config.yaml
n_head: 5
n_kv_head: 1
d_mlp: 1280
norm_place: "pre"
rope_fraction: 0.5
tie_embeddings: true
init: "normal"
init_std_o: 0.0229
init_std_down: 0.0
lr: 0.0123
lr_mult_o: 1.5
schedule: "wsd"
decay_fraction: 0.889
final_lr_fraction: 0.0
batch_tokens: 32768
MLP neurons of a small language model. Each row is named by its layer, matrix (gate and up: input weights) and neuron, and shows model dimensions 16-111. Each number is 128 + 24 x the weight over its row's rms, rounded and kept within 0 to 255. Numbers have three digits each. A neuron's up and down rows have the sign that makes its largest values positive.
A block is one neuron, or neurons of one layer that tend to fire together. After each block is what it responds to, as a language model described it from the Wikipedia text at the highest values.

L4.gate514:114122151090155163115148133110148132139132103152183125166142110145138109125097114143138151110141162132107131163099111127126117118098119112088124149158129148089130110170160113108117129145112136108170171095114126091112145115108108170138146153171136120117150137145121120144151078102130125111
L4.up514:174119135113192069082181118117131087095163144136145126144096141134174103163134135131134149067134147116078104140150132148095124097103117082120139163101127136105101117158136120126126170137161117150201115159164084149082163114096127069123133092131107143120123127111138116171124114176128108128
Description: Unit symbols after numbers (km, mi, ft, %), and mid-word fragments after a split-off letter, like S-o-undtrack or W-al-ter.

L3.gate30:156117137127129091116097164100142108133103138123123116147071171136118157143131107108103149126120110125165111116148086154144133134122151116123149117117115126143138172103142087126119147125119123153130155180138148169130166155111082116131137130120162110115157096129164149147090168144134144116
L3.up30:127106171161129106092092109152138140149176177144163154120085131133115165168150165135100107096115058124158149137102143131140106137104141080098139111134129142167130130130103087104108141126120154140126123118119150142154158128116124095142160139147137161111141107135107142128087126178145153124
L3.gate62:137118124107121106123114120137146140162132111136116070108126103139153129128138159144112153166156105173122119128090150141139082074055102137089153144115161143147124136140145104123117147111082137158143118170152143161123136149128133157115145116116162125161153111107154104097120115122111110131
L3.up62:122162149158103154154127108078174097124126153134174130092141163098114110165144140152106116083101140114138094139124130125078164088091112116138106094089131127124101117083133081116095119119148098164077140137123122172136162147157160094144125118112076132092110107124117144097160099098097142130
L3.gate64:109112122133141123111081112099166104131084117158140119135158123128138139156132122128107138111123121119151113148129127116137164146168144157151155125100188162131179158132127122134143037198149106108164135171113145142133112137113109115156132120111103163125098121095168141120171092086098128144
L3.up64:109127111149150108126107116106146165144117107115134127140126144137127131145126137124111143093096113123070148170109113144111122091118102083128143096119150135086119121092164091137117137161127092119134103180152130106127133124143164112147100174151144145124151162128113159147120135112135116089
L3.gate449:119097100146116118148112103098143146104141123158121150131117147136146102116143122142155101132134116103089157133151110134102098127110109107089146142117089124084105146131142111124101123114123158118141146205131169160095123110141074131151128151129140105098153115132116153078142137127142143114
L3.up449:133143108107135093133141083091167123096107111136132137126178172118114130102117105154131100110166099133143117110164136090162145154155168101117149121107127149105149144122162088117145134130103111127135116133103122146120160134139080100143118144135153141097099099120124136146144090163116131099
L3.gate460:124093122165114085075095107113147106132079108118142129090155171120104126123162154159134151090127074079147174158111155112071074127106138139109167181139110145138127125106110127146118142141101113108138142127071159082133160110114121138118092142075124135111151144114142126139110075120122166085
L3.up460:153099171103136158110118159132134099090125163112137133090123126105129143149126141105123117067133075104130109112176137160104175149101113080106139118125129145146165103120126120141133111130140109119146135175163130143134141097135114135157164109174147141129125087123150123118108108157103155101
L3.gate1050:096159165113140134127134138107159114107143135136122090146162162109165132101147129145162103128103105145169107096075149124140078152173155081126095094129174125099092158158114119127125169116101143150114142084088107147156103157118134117153104117133146163141124085179133105122160123153127125114
L3.up1050:110150124139175127134098175122174108181123166135121113181177122141156178117123123133157075093115127106122110130137123126147099110134114104113101133177102161125162122147124107136092155118140085141110117099145089101161128176118147148135132102161153145145110125156076122133155109111126119107
L3.gate1147:102107144153130203138103128114119120125120129129120128197106103120105186110125136148143178116123096129105110161126133113130099117144111169109155107112148120095134113150187143062147149135157145115120135157086141121107121107119077104131143120137122131120151060111145142124147144133135137123
L3.up1147:131138147105130155122126162109134127116145133152163124133143096166146086122110165138146085094124130121138111129139139149147107108090114149116110094113126094144107127128120044124104124110106122181129123092149095160126134100139125166158142137135121152162130136135132167101133147153110146138
L3.gate1214:110086131106139149131151108105120133128130125101111114110111122142099119128094130097127140104120132098156131122079112127145137101131098127149135136074133116118125103141131095131149111139137133148124110152082128144120081138141090123162079114120082125134137130148128113095151117099136156099
L3.up1214:114074131133157158158077160112142149127140123114128127152135139162179130124115145130144155130148115126102108137102089105107146109165085123125134121078074170129113122123110099145127131081112135155157114186168155118143096143107158131109152142135111097124114125166123151143125182146134117131
Description: Unit and quantity tokens right after a numeral, such as cm, mi, km, in, million, years, or the table separator in data rows.

L2.gate33:146136145122148136130099124152155137149128139125103153131108135103161143088115145137131118151115117113097124121130109137134103146135088108122133122159128126093121144077135156084101117152142082152138130131092118134176110098114130072106118115131128131157145157162141145118127082116146117224
L2.up33:115139127119112118082099113129091122100149131159117154158104123090115124142123134113101124151110155136127157122121106138148113134116119100143146116145101164143090161081127103114115116135156097143123141079133149136174133096140134085121170116118113109157198149136121177127143111151099145126
L2.gate159:147121119124148138167117127109135127136125124133145127084081160095147119128149134156141146110111129134083137157108153132136075125114114120069096153128118118162161160102119148118155125181129128141159086128086095132122130107107134090128106122138117094113127162190081147102141149116089111153
L2.up159:089143170203117115129108123118121119085134118147153141105101129079132140107144173171131135106112083134091129133082130108142114099134145114077128111203117100143165146114096103114097083164104125108126135112142116159136117131097165137107132149170113117139143175176127124137119165109107105106
L2.gate573:116126094071162115123165146123173104136119137091153130108128127154168097124123143112151147124108114127109115112113152137139144091148130138142136124110116171131138127113114130116157110111147185103128119110131131115166138108115106152144136144119134154145112111165137135139123124131094131145
L2.up573:125133092131129116111134083169130113112145087168125141112119129162126122122125130137181141122102158127103112077126168134138131075119103134155160142142144132119143153148147166110115152154145146141110113110161106132114139137124118148137078096143142147115151163155133140115150132119079131168
L2.gate671:103091138099105116131128111136110128111108091102127112112134113156135159171113119161114122114128131083102129127116112104134129127123174147132098110103109125173137137139118135098104134164181119109138099124135109161172167138103144157109078140132123128111117135114144109127139158108093120102
L2.up671:147137190125126133128109130131137098148140086120170122135096108111137140177105109089117167135146126160090102108143089117097134152118136149085124119142108097113142096163149136148144131158109116163156129090154186159149158135110154127090112136135134149108143127161114088140132138102082108071
L2.gate686:114150114143119109137136096175100109152133112139147125089152145134113153111136169151166135110158119132102148121111092115114137130123148132132088146134146142146072099100121115141171147147120127131131148143070130100138086122122140147111140112138134197184132161139113156117120166139143166138
L2.up686:143144097117140115136081093172121106089161124129130091092117130111167139131119094122192169141085138142133123121135164138108140132129133108135115120162174112155097135123146130139129150136121097151092141176098127136155102118116113091091140156120129122144092140151170154141106147144139121147
L2.gate710:113127145143116127145124142137109142134137127134154159140161106068136142140122118148098138119114115108126184157105110144130124110115109124107140141125144142176172119128099187102098168158125149145139122137118149155104092148109148087108125154117101098165126114121115143130095096100085080122
L2.up710:152124148087144167143164088132136125083141097112142116137132139133135136116115134128142183122141092125173131099162120090142127135118156125138106123187133145128106129163158137125154135156127120077119119149164140094162091147101148105148173131113142149148130125061102144108093140067117084120
L2.gate753:091115122165139167135121131128104124139153119151145107138179124092103124119170103116158118143130174121152141129119144144162138120122131096130095111130108072084128135130131116152112149109113153137176128149106146120117125123129146107122067120147152113149097172118138138111141109096106138144
L2.up753:101132150139137129142104145145135138124113075180116112146161157090102137135102105150152185130131097154107156112105120147158111134162146131132090123116090112160143145171137135137135119114120164116095102127151145148113078117139123118152140102123147116161122129110152155104163147113131121128
L2.gate952:099123140164116176131087133075139105111147137137165156102108136107131098171148109146121114132086125109087114153132131168092136104117105125135158121133097130149144160104108164139136133128125125104106115141070154122148139107157123109091125148121121100167163119120145141141149139135100150162
L2.up952:108144125137155136121156127133130064091158143135129154129138127157163155136149138126120123136119126122117125147167141164187118121132079147137153113143136079147154150122140120146122140140128134146166146097113172137100112112121146091138141155161084096129096145108099158143165101103131128103
Description: First word pieces of words split into several tokens, where the rest is predictable, e.g. med(iocre), es(corted), ger(minate), sub(mitted), and also U in U17 and Website in place-data lists.

L4.gate1034:119126123120137127122152189136114114137147105070114164140135138148137125109125164136124114164119126128121122131165152104140142144119070118162144117113176118137118180151125115159100160098156114158172137113110126107088098156108129141111105123167122103145133133151152110119133125103171089118
L4.up1034:150117130099085124151136156149145091123098141135143142117150117138121143121108140200122110067132118137151109122143178087067152135134096127179130109119096150055150136121120130123117124189137124156158154151158140129143144114142110110128175157116095141138103125112176074120140131124115112102
Description: Short word-piece tokens near the start of a word split into several pieces, as in s-te-ering, e-qu-ipped, te-legram, gra-ffiti.

L2.gate5:124169141168094123119120125111144103129101106109128148143112115102112120129135096120139120107168153138113152152155157103131155144147063165123180131104165113120144088122173117121118154098176144096065105084133109143110113122094123154097095155161136155133124135099120111134103083136115112178
L2.up5:124136116139103113116137117147147118098165118126143120134156140117143078146113159130181123119154081168111122158138139140129144147160109136100147130156147142101127122159115107084107163169118119095113076122129092129131126131081156154119087143135089136131144094141154103120089127109095114138
L2.gate246:120147114126171116146102087145127118098141118104122155103126097083133137111159117129094116109122124102140129146132135109085173112101123113152097092169155095163122152149113106140130160089150104117144142136108093165125135127173127150124124148160100148135111144138126067099082115131133171142
L2.up246:135106135159140138121093120116139139124073105136148111109102128119139077136124100117129106100166107131114133122095115120119135141113135145147112097090115144194110108156093132166097138145104111119143151131087147117138121100135101108152072124131137152134127151113150126108083116088100105159
L2.gate265:106103130128113138135127073120113164118149137164073130140122104080104103162136115121135135109102145132134095106155110159116137118148133120141080113123134136144134130117109128157171157146179163161087102093154106152106151084169112115137146144105163115138183098139079094134171181132086086107
L2.up265:112113078131124121102134112141135150118141146140099119121160168131141149108144144093149127147111143144129175172123086141068109098153125124107064119155112165142099159165114112127101151144136141160132112164130129112100128131137129125147098121117118089124091140133113113066083089114076134103
L2.gate418:135127102116111110141133134153108172103125098142139098101123166119130155117140143111134126134129113144083193133178121157112111121131095151127143139151180154130175148156173094124165062085149143147134083079108128105084102101129110086094178080094148151146125081125124140093119128114126136103
L2.up418:105102134137142108138119124126117091131117135130103141133150095156113078133106112131141138109168122144144153152181121128120149152112088104115094089133159143100167150139108118126139147076098103146107115151135123121113131103102156084148150126101059169136099131142115175134118137081133131078
L2.gate804:132058094144144091113136148112099095165109123139144081080138138128096081127128128096144122116135108166149141151140105103137155127142128130115135103174098123135138116103147130139105148102135112096116101145139101120133118134134105108145167131102072187146122154139090150120142136149090135126
L2.up804:148118144159122094152108090131111080160104132139133122155120105140133123156138079136111112158159088091102154191080108125142153109130146137124068139119133167093145120161104114146072096119149152109098129141075123122126103148132108127179173135140095126127125125147132122095086150125122102137
L2.gate935:113136106129137144121097076117142115148101133132116152114123091134184128151123118124122129100161114132104162144117094085081081118132132108141108068143099148111124137147136163142116109177128120177102145128109090095085166098103103120137091121168122101141088147133106094130099115132153088140
L2.up935:132134105134175167106070101121147136139112133186127144115114104136174093115130106143169129115105133091103140134092123081114142110131150095131081114175136140118113130154142112121128121141151134171129125093154131115129146138119115113153138084144148103082100156138117105102111081149137105139
L2.gate938:143157131131143130100130107113083110142134112121153097112108117094139146150154134100133194127128167129136134118147130114127135153132078091132150124134143121144086148147135151135144171116094130167156144114107106139156114117110139130149124122152139162139111157125128098104124092081162059100
L2.up938:113156150118146144096101146186111124126157121146146116168159173096134094138139144068193127129153133121144136133140118163141093122126091139156110120131117072108105158087117153104163120099119159136167134142107133127084137101132131121092132096089147167111138138146090141098139120145152144130
L2.gate1163:147142161140123109076151127109126130142151100151124096101125143143129156098164110133134141127122125115108144112107106138116134154115125096177112169144144166109142142167121152103140140114140111147116157131169090099117129114121098135150137107097123171114125132083088127094118151152147115110
L2.up1163:159120150100085124137115124072150114091146120149127098100132100124115156097139099152151147092119121102161093084077135150129131105113098081141122128154183108149107132124141081115183186108142116135120117145126129112152148122151109110110096118091126119151115134113142100081158154165137113137
Description: Word pieces spelling ed, either a past-tense suffix (Registered, repaired, owed) or inside a word (Cedar, educator, edit), plus participles like made.

L4.gate1185:146139133145098159111127135155141121146124096105098115132168130148193090134147120120158138111123112145120118132123114144148158089127109109135122146200117153152143124157121117067140145136187091137167124154120129146115143111182121102157150120133094136102128126151170134126150113102171086143
L4.up1185:124070105120125128121101129130088126097150192124104101161110143133112133077168137135157147089182124136144129101105155114105178111138113111143139135160130130122131090102146124088116164075115079129155139104123134140160091113178119080126095105159113133129137132111093141144093092131152101132
Description: Inner pieces of words split after an opening C or Ca, as in Cal-ed-onia, C-red-its, C-ad-re; also " for" after "appearance(s)" in football bios.

L2.gate8:113146155126164111102154140121152120157102144123115150139116159112144136092135130152146120136059149129148128125085155143115114123163153074156115152122139136087113130146139126157159062129105153115107147118137147118123132149097106144104107122102132106158139062110144134122109105121102152154
L2.up8:136098115141148105115091138092145094139115166146111080135121109113157127114121161099134143115107110124123152149159145160132134150109130115127149141143135123126101114139096093158135138099144099132104131115096123100128105136099136111109080109085132138150178106183152112093128121125112165126
L2.gate30:167140097129079080112163152099134117115115147117144148140136103131152170132133125087167102108145113112117142113137105123123167104122076119111158162125125134145124134141112138121127082105127133155089210167106116159097129148129117121128149090069128146135108148103156089132135125123165118116
L2.up30:152118103102124085107160139132133105133129118115151108137149139079118125125177116089086116109142120160134131143134119179085115125088140154175147157115114119139114134143145123138138065147090110107129137130134087093097079144169136148175161126094122145117117128113140153081144109104133137084
L2.gate213:142166110093134114129112156137123138175166154129099131138137089144186087101159116150176116154113125135113118116112113136116123109107097114129139103122155131166120120147117127115102154141133141082129146153116135086122143142114149116124125133091155095113125121137081086128146097133161113164
L2.up213:101115161111142069137081134132125124129109142154072087109103118124120128098126058113146155165130126135093120109139115143121097084103092131134124100132115122160119139138059134130115133142105152097120123127146095123097117136110118089124121092109138135156098147137191150122117151118122143127
L2.gate503:112102150123131160172149192091137136178145130104127157129171103141142115139154106101115141138134143153140127103126111176167122107131113126136131139111113135130137095114101138148084107128122115119160134128126135136092159135147137149131128124109153136115093155129107120147130144165134135153
L2.up503:127118130090146111166147109129153178122079113100119146109120124144101117148091096168141148138150121150128134119133116146195091109111109123146138102145118121122103125119132099130105110112156102175126149127149136104096147144136129160139136152135149077075156123132123124168104111115162135125
L2.gate643:102124104114148075104138161115136185125129130104130126121114128090137127151113147120119100112113141143170123139122112142111157141163141141089115096138110122096094162104134168152120174084156134165112133176119124138106129103132114165154115144127107104137121123185112147167094119163104148143
L2.up643:116128114140155092149090132105100129157132135114139148093096120130139115120117107138151154137136128143113123147143098166108138124111150150111173163155076170134099140134140111124091124125140123132100129197127123139137097139131098137123181092112114113150160137118120111147092124149129133079
L2.gate695:117136087141108112140176125107111173141118086183150153141081126136119127158130118120146100123114168114147126124187151167153133130143138109142088125110165106141126096137115136147101056141113147130134114107132110158159150093122092129098106124098095113105142177103134115156116153144132130096
L2.up695:114115094146102098154114120116133104099100145110135136130146163124128065145165138154102104110133153108146135154114165157090134153128096184183120126135114135132153158152137104086141139115125102093107171107125124165190149154088151112107126092117129144116126148131190113095164145113134115133
L2.gate1108:105164130125162144114146133152136141106130139099129138107130134130122108109094105094141120131121117116092142128093149118118147115117108093116137169130097146112117092138175125148104145129111100172153107114139125107103128169098106095117148113163102116141101104097148151099108122134167110107
L2.up1108:064125107122132099146123157153113142088139152098167171137119145110118110124108110131101108098189166161139146163130136153138153172133111138138091065111133128140090135124152097162145163170123102131096090109097104105138146155142154143130141169155097101109111106136111133125090135126114144125
L2.gate1157:114100142140136085124111122079136142144129140128093096069099145126153108133159135168149160098114126107136117109116162126084148129121076159085131101130135111102128133123088126139148140140119134162121080141103130146104088133130141100124145101138104138096088096122106115163112101141154133056
L2.up1157:156085113110150136111115123145140167118133154172148113092120132132117108157122128140128121157119080161148087063137159153123140129134122134139108115107137121098164154106129118137164119132203122157105123132153114142141112148151125108135141097111111127161052105091124126171129076149131098101
Description: Row-label words in sports and election tables (Swing, High jump, Time of possession), unit pieces like m and km, and mid-word fragments (Ul-m, His-ham).

L3.gate40:180111131145147114107160098156106132102087158137115111122138119098131115133136106137170111180146158119127113160106112127145124119114164058131140152164133128089134104123144133124132153122139119129147139171083117090141173081133132148137115122093145157140140117154131115125148134147144101169
L3.up40:101123148130130174120159162112124128122109120151144131121135153101093049154128151106130115172139148131085115117122153155088116145122149088143156157088119170085156157145136139112146126160121109146137129082123155118144146137095172142160136124112129140105113124135118124136158123115138160169
L3.gate74:165129159105135147113121109118151118100086101130134136144104156114155099120151121160143132091131151145110117140113152119175134134117144115129115136131117141142121136117123166114163110102140085117109138115137115129120137078124133118136123093154131133120126189134067114068182108099135144151
L3.up74:120121109122135122127112136166157123114122136161107102160156153084119117141141131108105105145112133142139094110121165145108107139122185101109157115083159137130128099108108116138097122122159092093122115138130157141125124159125111101092087095169144131120127129106097144122101111104108143097
L3.gate391:143120109091106128105118151146101104103146116146176136118122158135136104101154096112138129120106128079135113103171112123150154083164122099161128153104147117121105085184115109120145073186133145143115084100119163096172127126141139164121104129143114145157132158163128158098169138140169131127
L3.up391:126092176144142125117101121101076181129142175148183137149116101129142096118121130148129093139112093107136164147137166116153164098132089150117114166155087113094129168150076123101107100122121153173148160135097146136093124112130120133139135144118079110130166135109124165124155129145179119131
L3.gate610:097108122135109158115124081113132149101162132128099154149106173072103134166095097105146157119161157082125145101104112111092106120103111111145147114095107147146127110101148128124150094126121088123115142120173154121138137142128090128109115125098118103172153117137129157123166119159117117127
L3.up610:128132113079122144056126147185155141113137128152140124132113092129109172103100156124135138114112157148106094157118125160142122157175119140118206149140117135075153171110141120121128158122145143126163139130155124079154161127161147147126102108181153107127176149142156152114112122095094163132
L3.gate630:147129144146115161107150107104119143099149104101118139120141116111120142124131117165147126124087126122134097138139150169122111116170143112137123102114157124119181128116141124127137116169176112091151130105158150148156142150130155136130110146179136145139143104086099130150122121148125145146
L3.up630:118098128119175119089094133146091136127134127130130125117117105069137091114123127156125121114115195104112092110145162133130109132129129154126142111064136140155091135154164154121137118137105124151121130114133120149096106141109135086149087130125132093068095123126091120096156114169129131155
L3.gate1006:140176127132102150122116116142110115126098116101078127167119144100140152104162133082139151123137110162072118121093123136133145132132133118114107113117173142149111162145156132129117094134139106139103167119119160133160124163081177120117135146147160147165149152121110153134167130124163158118
L3.up1006:097103165105113113173111129132110144172134145121084104128115112138138111104184134122116140076092166171109135145064126150123114148130157167149130132110137140141128168151173122107135133110128163099113138120107098145107101135130084098169135132115132150133167121099096117144148113115101141081
L3.gate1037:146158132135154131116141144152125103134122100159147116131091134142109123140153097115170130140065104122170094115113071102145137151106141100118147158111143131111183122103121091119107098139106144137130169108138129130144187138092129135130150127133195127143122134127136105128115064153149114159
L3.up1037:162088092174147158154099144157086109128121158156121159096110112101101125131103121138126107129131107117126124126149138129118110128136174196135132132115098136134098158119115137158117071130135137148113099117128145150115111116145160151158096157140079090140148103152129100170099093150134128147
L3.gate1156:086137160142120125123138153126136134090137145147103142125108098109125115118106123168142124153119120125117093104135159142177094135162180148111152149129097172173122145106102092091118086144159136135097135134140153126092108086127133099116090114205157114165121121108148116110094118112150122136
L3.up1156:143115120173139110113140129131117108095165147131124130141088093110105104154080159105149122148127123113114122140123127116143127141157160094115098125118127145138100137103126136105107093119195115119120090114117141128142125094117157123121084121162171125139145139163129095109129130123128138121
Description: Opening fragments of words split into several tokens, mostly the prefixes con, in and re, as in con|sensus, con|spicuous, In|quisitor, Re|con|structing; weaker on other mid-word pieces.

L3.gate89:128102112061101104078165138122143157139085127102148119161167080116162132128094087178138132133084128123147105136162145118132117083127162070131139091131153151111111127113149126125127100087143094116129148144117111102114110116146074135141165141124156105134115114127140136115074126125168112201
L3.up89:134118123083152120131133110126121124115084076128140095148155144117141153138127118152117131118115106158168106116121120144165131117148112108117069113100157119168145138150104179151100158095133145131125144143126112121105140132113146131151145126165147180172118107132140110167099134146093096123
L3.gate143:140164110114135120162136182129123150113095083142141110131111099136152173125121151132119131135095106102172135123117159119116106124108135122122136110115087132145137128116131096136090127142159113104128156109111131145167146136140127116150127111153108148147122152119146130125094144118157172146
L3.up143:131155146141082139135146161107158154114104109147115099140108131159164148159132126100147144108112121182163125119111137100101132127124141125098115123092123175113141119126102111098089137121158058104118107122152085155150149106149138134134134079124142156187148121118126142101117131129183149063
L3.gate558:111105121097162132146144134136126176112102113117096165148112169075168120166082142157122162150120156126119134185101111132099121108125106129118121128109092147120166162124131131163085124150134149139086167128104153152101150128099105099106136114107082139111095156144110156144122109173118124130
L3.up558:106142106079154127148134146115191126192157106120124143139126118111148113113095141097141135114128136168158162145113130146166164139160082070119170098143109143143117134172105151121120133157135142109125121067121158121130118137121111132150155117147118111143144107140112118142169103147131101147
L3.gate595:150097121140129135111099113114168104134150127086125139148099129109127144112144132120135196130103103160152146125099089098140118154127162098160098144137104093113164081115149122148099143134129130091120146119122097153113154065167157105153139111146139131122168139099123065125090105121122114118
L3.up595:117121158177113116157105119147107103144148181147112172106153067122145123146128134118138149178142165177099153171112130134122167096127118111123102083143143154180125086132142143127131112133139098134133133126136133128131105112120106094140124111118116102117133145148149139128156129127159136106
L3.gate625:092149083132109120117201133134134137138131115159127148121139121140136147159089134148127181104108078163123111137165120126100129168099091156149178108146135111135149109137118129112137150101119113134065145112138139116165105106150082122132152148129144161097113107144109134119111114143146124129
L3.up625:144168126169078146147160142122123121143152111155146159144151165114078187117117148150185140133114120120107140126100140132137139135141125151154134125116132142148173147111137131151069157160146108098131144130105136092140109120165071110107078118109121131126087151181128144118101145141127115145
L3.gate790:099092094136143088128132104096147156138112124134140089092149116122103114136152086125094144076167092108170122144183178125129158111145114127104116118134154126136076148142139157146109119107116203154123088160096061144096122165143067104094133142116076100109116134130140097138131133086118131110
L3.up790:138162155110094157145175052138136153120125172153131119145145176153140138130155131105130135146112135122096117116153160127104084125112136059099166100145085115104103097138156103163158165135105098095142136112096148100125103121181112098149152125128123102130165115114138110097119148133139074130
L3.gate887:109116110163079112119136137114160128158137127146107162113155133140120134116149104147166148134105130187145147126135119119135143085182139104138142101133148121130145144106142111117149134110128129078116137133100167129150120115117082136162108147125132136116176118141150113102057111154141094086
L3.up887:150115149141117111117156108096107152142124110146111060093179136119115134137131092126150143122110156123200128135138125158125114122127122111135155119128180107140134111158097111113133118146120123127119122115156116078137159107165191098125142182076115213169166135136141137057132128163149114131
L3.gate1138:088107114132145129174138087166144100112124104114086161145154097168145112089135117153162114132093129179097158103135111144111154137144123121109157185150111159162101109094121108103084163165105108100091158130105134135137151125156125115173098120127121119127144118133139150166140093130112154167
L3.up1138:129153113126141120136066130101148102123143173120115132127176140159158140139109098136162104116104064176124159131124117088127141139155124101123156145119131160133114134171125138120139133104097113155127144119138116103133120112127103155151089127124178095156150111154166136100107161127098150119
Description: Word-internal continuation pieces, mostly the "ed" of past participles before "by" (Directed by, Preceded by, termed), also fragments like C-or-nelia, B-ed-ouin.